config = dict(
    positions='learned',
    tie_embeddings=True,
    batch_tokens=32768,
    dataset='wikipedia_en',
)
MLP neurons of a small language model. Each row is named by its layer, matrix (up: input weights; down: output weights) and neuron, and shows model dimensions 48-175. Each number is 128 + 24 x the weight over its row's rms, rounded and kept within 0 to 255. Numbers have three digits each.
After each neuron's rows, "fires on" lists the tokens most often at its 100 highest values on Wikipedia text that the model never trained on; "fires before" lists the tokens most often just after its 100 highest values on Wikipedia text that the model never trained on.

L11.up22:098105133181089092147164159120122128133148115128130106127127149134120151143083133110117170147122131105191138154141160067112144106181127186130140138149168148112100105110120102125127085150134098103127112109148109095117150157142143154135144106123091127099140087132144140134162101127093142140137092132121124147131154134125154147138129063193142126134111147132090092089172142137149102078118
L11.down22:129118153115143080169175117138151145133130135130140140077133109113155119142156096177141149117128119139126201164122129118094151138129125142119108118144106138118092120149108140097189141132128142111131123127110188125152102230104157082107148117164107132123108137121084131147124082135097137116127137139158123129106126120136148152108094098101105132118118116053122139140175113151132110151124
fires on: "I", "or", "ou", "-", "A"
fires before: "th ", "t", "ther", "th", "r"

L11.up674:130160103154114077097147094129117084133109143124141143154103118174105155113147147158113147121161127120137162099144143132126186128150146118123158103106107105130123137169131120137054104134139164114115094152130176123088100144170092133149116105133107142141107116133131125124110098132130144124132122159096120099123138118132112143166102146113143140122130162145180134158155109157118131123098
L11.down674:102141127115092144160086117112139117106156143136094086131153139146100087153107124145100106095132157066119093148099130104121155156124113131142108149113110137138140142120112132124161183135134106110124165156074137137133124058152124151109133098177125150107137137169124154188166124125142115100125090123105163104157123144121141117109136135121147173082131085138088130154093146124115135092114
fires on: "et", "ot", "es ", "t ", "f"
fires before: "we", "of ", "t", "i", "al ", "in "

L11.up8:139114140117106161140160126153112135138193130113110165184116126133134119081093097122123105136110131126140149152165119087154152158143127124099129165112111156120140096103168144142159160144130104119139133155102117159164125130116087176100108139100106130109124100107130133119148146154157136149090140068122145126127163092106167148093138141126153106145136107140115137094108110128102155137175
L11.down8:156152084114164122136079151134067141149152102121142142106125095135103125104138153103136146144138104121098147113107098138111127131142142105141078129169109104147113133091104172098125135157173096135187118098137178185090131124119086136117097133102149088115139146146155157157147131133113080153142123131150147107148113120132163111110125134092142137154111135146129143112143171130106143143099
fires on: "ar", "en", "er", "y", "an"
fires before: "i", "s", "ti", "ce ", "g", "c"

L3.up600:137151093144104128106093135133140123133146130114130122126144180113127129124136135146116156108122134100142108094135149097147093129114104124121114163118163141110148154194144106172133106107102115124151182132093075115196142136066156149126099136124126129139100107130143104140181153147125154133108181136134154129154130122072127133151056130151135118140143150114128119070132137104130129106112
L3.down600:129127143127101131135111159157137136093106124135145111168140155103146140115133142134091144142165110135139102098095085102115131163086145103103151126163160122123115148178132146135136165122134116131102147111077092132138083120119157159174145134077107129153129109104146098131133102100094143192091117143100102148150125151134121151188119101164083122127149138088187137096104159109124099135071
fires on: "\n", "ing ", "ord", "/ "
fires before: "- ", "to ", "ing "

L6.up314:114120138154138145149098146165091136121137108065122106143166138135118134099127117118125107121094108131170135130124107137142176115133136090127116174118104104128120121109144093127103136157130110141117125123095163098108081156140112164143166157081127147105137095146132140124177120125149102163141129127151113093147177112113134082178169153138108144142115146096103147146123122111161146193131
L6.down314:115131112112153108125103130134098139127190087156176148115113119119116146129090108134163106161130130125151155147145154107100126055159133167102139129099131117157133128135125123129123140118136114116106124113168150147107152133168116145097147140098122112156096122137159115139128105148127150117144120100086107137169115090099157152113138120083109103122162072135127092138144162108153096095149
fires on: "y", "er"
fires before: ", ", ". ", ": ", "s", "b"

L8.up82:116133126114108112083120127105145093114098147135120171181126150121125093146118098142095149115131140120121134109174129135133097133118089106135113143138112165134171136137137146080132092166076128130151093103140108152105155156192128144099109118106110127122124090145129157117107155110107115137153083081123131136150093128152148148125102090149133093127129134161137168119164079181130125152153
L8.down82:139140164185132089093131184084172157118154161138124119149169115127127157147119097146142152140160097112167144108128166148096156114118110119124125132116139146109201130102167064129168127087137131096130142111130138133114157110139115120112135106166130152115119103156114106112108107107145144118125142131139134117119090108146128155128149141133165104104086173113135101119142076160089157128109
fires on: "b", "ot", "ic", "we", "ar", "i"
fires before: "all", "b", "all ", "en ", "e ", "y "

L6.up0:121161088137129161096103160105109118137099156123106107114126144090150130093096150090125132157154131127113143070137116142162150099102140122105149125089075137087133147127167118102119066137141144168110140134144113141162144109111110174130134149105123155097112110151138134168171169121122179139078091148143126134164108117132145127127126142166098091134111108099112116107134119106116108162083
L6.down0:096155127103118125130131138159136103120146121108132098140114140116166117110114130140133092109117142125107119128120091158117118069123077113165134130100132124116113174169163136131163145121115080119123121073158123184139133128163138163179128108101125114142113129136134122096132115123152114152115163186115129116161127152095096148153097136153121122087122142182147167102122132149168134165101
fires on: "\n", "s ", "es "
fires before: "- ", ", "

L9.up656:131109146149132131173148136140142128132124110190164149162123110085091124131127174169087120114153135101138142086131094120098136142128101156105154142140111111131132057108128130134123134110132162103128127134130141092150121132094115109088135136103101124130124092120141151151122128129153100096174104099146147142149168110115149118109099134141118080154134149140131109147111113127106143118119
L9.down656:140090133136137163136135079162141130133113121110144130149130134091149155109092167096114081134111136131128167156139121105154095125140130114150141158136122086139143120106147107115132111107126197105105116121110133147109163107131145110057121161156139107101107104129145121164147132130133154102118141099116163119108131126129123121121153085121129093137108123126185143143137076144115129153127
fires on: "pl", "oc", "ic", "an", "0"
fires before: "ay", "c", "ac", "an", ".", "ay "

L8.up129:152113074125173155096107131111104141134082153113120161144143172120135121100094160120110057126131131117135135146151117165178146111175179107116109128176155087119118100112153148129112145121145098123155110115118091129134148110141109149104135093127145135116097088111113118140156131119144145111158101132091144134130119114147125124135149129134138116111155193102126136130138121175117100122099
L8.down129:143137142155149163153128136160121113124171145119128128153083122111089117130139138178128130118112110118152157159085161131084157138155143151132116128102099099133106098117085133084158127096135152154120153148105154123134092124098130093193128157117092120119106093114135111149125094134117108148078134165138156124120159166124161139124079144147140126147100129126139093126115136159138129124124
fires on: "il", "\"", "oun", "o", "l"
fires before: "m ", "d", "m", "ot", "ow", "d "

L4.up282:163155131144158119136180148132113149121171088115139147094112132135160145113049140095122131101152070089098110114141125135083100136098126129130062144104144131102148154118139141166124145135152121130134104134117140127146128117128114185128113125118133119130133162167147140140093098074114122089142137124145106167123128160134124151112150103116112116117127135111134138149105123144106095103100
L4.down282:178119130194146068140173125183138137124095119143125130105148117147143159118081140112126136096112074124112149131111112112122099145161156148119117135148118106141128132097159092177123160143117129094175128109124120121142145142106140127142152119151171101127138132139149114174118146135118122163128110098147112123093150121106174121137076130132115126076135150085123086125154125125113143106110
fires on: "bu", "I", "O", "wor", "por"
fires before: "t ", "il", "n ", "k"

L3.up553:154125104142109129128154141114105105121143106111131168140105087133123107120134160115121127173160137099147128129150108165148139186097100128104101136123107127122173145100180124150149107082160138110123123142135079110111096128110146145129135128114100144134157131052126122157111143127142110153150178139142132108123157125129138167115117085172077140087132131168149133116144147150110126128136
L3.down553:146149156132095142111126118156148134165121124135156164091121157113109136148111139187129196116146142094113143092129168094135130135138141164114115127151133122141157136116159120110146114103104125146150077137124145112110106088146163112124144108094192128150130136117086107129128149167133097135105138144114103124186159108134112140078076113135125124077146170135118106116148108137114159166103
fires on: "=", "is ", "\n\n", "(", "Am"
fires before: "\n\n", "a ", "an ", "T", "The ", "er"

L7.up665:168175113109116129094130160120163123127159154115107083130090130103107151144161132163166135111108154099116168091159092092088134119107133131157167148121102129109133113150161120127142088135111119100112111163166149099131104093136159118098150156133102103143158116153121155126163123149124122128088117152100162154124163092164130172142146117110112101137133122131114100163131155152145131088143
L7.down665:160163135104133100134095115150149129136158117099126108071136118138125158108136144138092138105112132154155113108109094135154126165119137158165117108166154137167106105175151145082139146172132124126117151158130129159115101161162144147085145164119152117139168102176119120141159107113116168161103094148119119118141176104169118145101093096142141132163136119099064180112146120137095108151116
fires on: "he ", "ou", "t", "\n", "er "
fires before: "ember ", "th ", "ther", "was ", "th", "has "

L9.up238:145131156166058152131135110125119125123150125162098120136161159171121129119122114145111169105092132118162148116144120086139102132109115111099134115113129124127160118070160105123135121142096125104138131120104131112147111129147125108111109155153155129102120174137204134112138161085167108147142128121133129145160130061137134132097169136165120105100084138149130124152177139151131138178120
L9.down238:108182150128166141138175147130136135145130147115152137142119153127100131126146104117137107105142081128126088152119116135116144142103110116110116125134121158101169145148124142144112139164150143098113126137131139163113169059107162123101130102123131091146130167071108125131103116086155147124112110099147122146079106155108183104154134161087155131154128137120124176140162135147099173119112
fires on: "be", "b", "sp", "s ", "ri", ": "
fires before: "en ", "all ", "ed ", "U", "all", "| "

L3.up311:102150181129143144105129134091087104132140114142176131119120088152108111089175181128132170175129129104151136134164132116165153154143139117089130154116137134157154138112139178174136123108113133132153109104095126099140120139100149113101103115114152150119149131121125107152130205117128120125133075112161102133142114179173130159090107118157118111159127159113134092162133198136128121132154
L3.down311:140112132111146131104147144129090095112162135087145138092123094161086115105128103136152131125105133060114139137144159107125111110169091092101132149124172151141102116105170110088133142115116142148111115095105135115146111177092124130174112122141151147129142134127095123160133163125108141167146163116164140126147118114129142214097086118143117124136125144137117097172157162118108106119130
fires on: "=", "), ", "is ", "was ", ") "
fires before: "\n\n", "a ", "an ", "is ", "C", "S"

L7.up521:111138165110154126132154133140097155141121171138160107130118120126118102120130183148151099146095117138115169120111063125098119133096101145095145127158150138100117151133152133099167140161138143115102112144121115149105118101132098160160122144096131114167107158093120137169138125138168071125130118104162113143113147104109151139135154127151120118127154131121162165123100120144144153133130
L7.down521:125122123124147155137108155181102128144139098152109111129115092138139119130087134142070129171143155145123148109165129101097126095160142104130140129170123179135113097117132108133130136097140098114127148142117147108107117116124098155129081133117110134101163135128103150120110142157110110132121127110134150102105131099140170136140129103154142092117163129146187117140124093128150168125140
fires on: "pl", "l", "r", "ak"
fires before: "ay", "ac", "ay ", "an", "ann"

L8.up475:126134132149124136162143111130121111128133114056139127162128155123136125114124119107180129145115144099151129103129121154123134143110151108176188117093147151089130142117109105128139109130109137122099119112104144144151079098145164133141152132109127089107096136134101143069154077110103126143143155132128151101095110122157088094085116141187129137151134146102111160093135119111101124099149
L8.down475:100166121147114126134151100128117120128130136160123135130146156121148146153111103113108094137128158118082123088148108160101150187134161168142119132116142122098132165140108165176135110139115120105142096170143116134135109114114129138124146087118117095148125111148093147092109146120152160145112114152150157092106126080121083118151172135113125154137166091112108130138128165121134106104172
fires on: "form", "ation", "ent", "ip", "year", "ord"
fires before: "s ", "al", ". ", "er ", "ed ", "s"

L8.up336:127083148132112137134144119119090115145096121127100120078120122133138106192124092114145141080159038127160128124113160103112119129153136140110111120116126169148156143090122084151136119104154143149128160137121120093108140128129137116169127150128115164168140134134172120065133116149120137108128113133134107191107141127104142126120113138114109131143148121143090133166149132154139106161154
L8.down336:121156096121118128124092132195121129160167123112089143148116115100125082115142140132179120138129148146120116125124163119136159113089124108120128130102078130082122127133145129197121148141094115112141071113133163136084149142128168106156144161121104109167163111133134092168115141140139126102112120106120156155142117123111128096117093121138141135135132098133149144081141106161145141080148
fires on: "el", "is", "i", "em", " ", "us"
fires before: "op", "ed ", "ion ", "et", "ion"

L9.up472:059073093140110122127138090135107114138112145121090105127139164124137137103104148134110130100138085121085093138152137092162138120100103145138122117137114111146151132113103109131120099084108102142133099087154094111162161161110147133145138127066142124152111119139096176078109157129126126126105128111106130083085173078126164130098106112132113103141169132141133124133101126185114100102137
L9.down472:079161128088105143105153118154116141129130100134132131156126135127161138149122173133159127182104135110123090080140156129122105144122137111117115167141081084126129161103128119138144129127067104122120137190082133127152146142140121092164117112112131107108156153105152110132106115138125155176086086102102127127131091127116114148107103099111161181109100124108138146109182126146078132169166
fires on: "us", "en", "an", "ud", "ro"
fires before: "e ", "es ", "ing ", "ed ", "er ", "duc"

L11.up109:121148130131147188109170171094120125120118136127135105161133099107127206127098153089149132143100064141111164104100102170101093109116127108132126094137124165122134165116119123116116141156124180136117145169164111097127166114142069169136148093126141084170125102097155146142142097129133123129134119125114109120153117144116159139096161106156093114102109123152066103140145122128109088102103
L11.down109:133137155166131110105147163126154133148103123167105117129077153089171132109126156107119114089131085134109140132158153134133094110122129163116159161094145110140112098136134118141140123161117114132147120090152127121158143104114139082110160165090130167128149119104110099132131126119089051130113121110153109169126159111131082099131098108120163123126157100116149129164113134161104107127113
fires on: "wh", "ak", "bu", "af", "h", "wi"
fires before: "en ", "il", "t ", "ter ", "ing ", "th"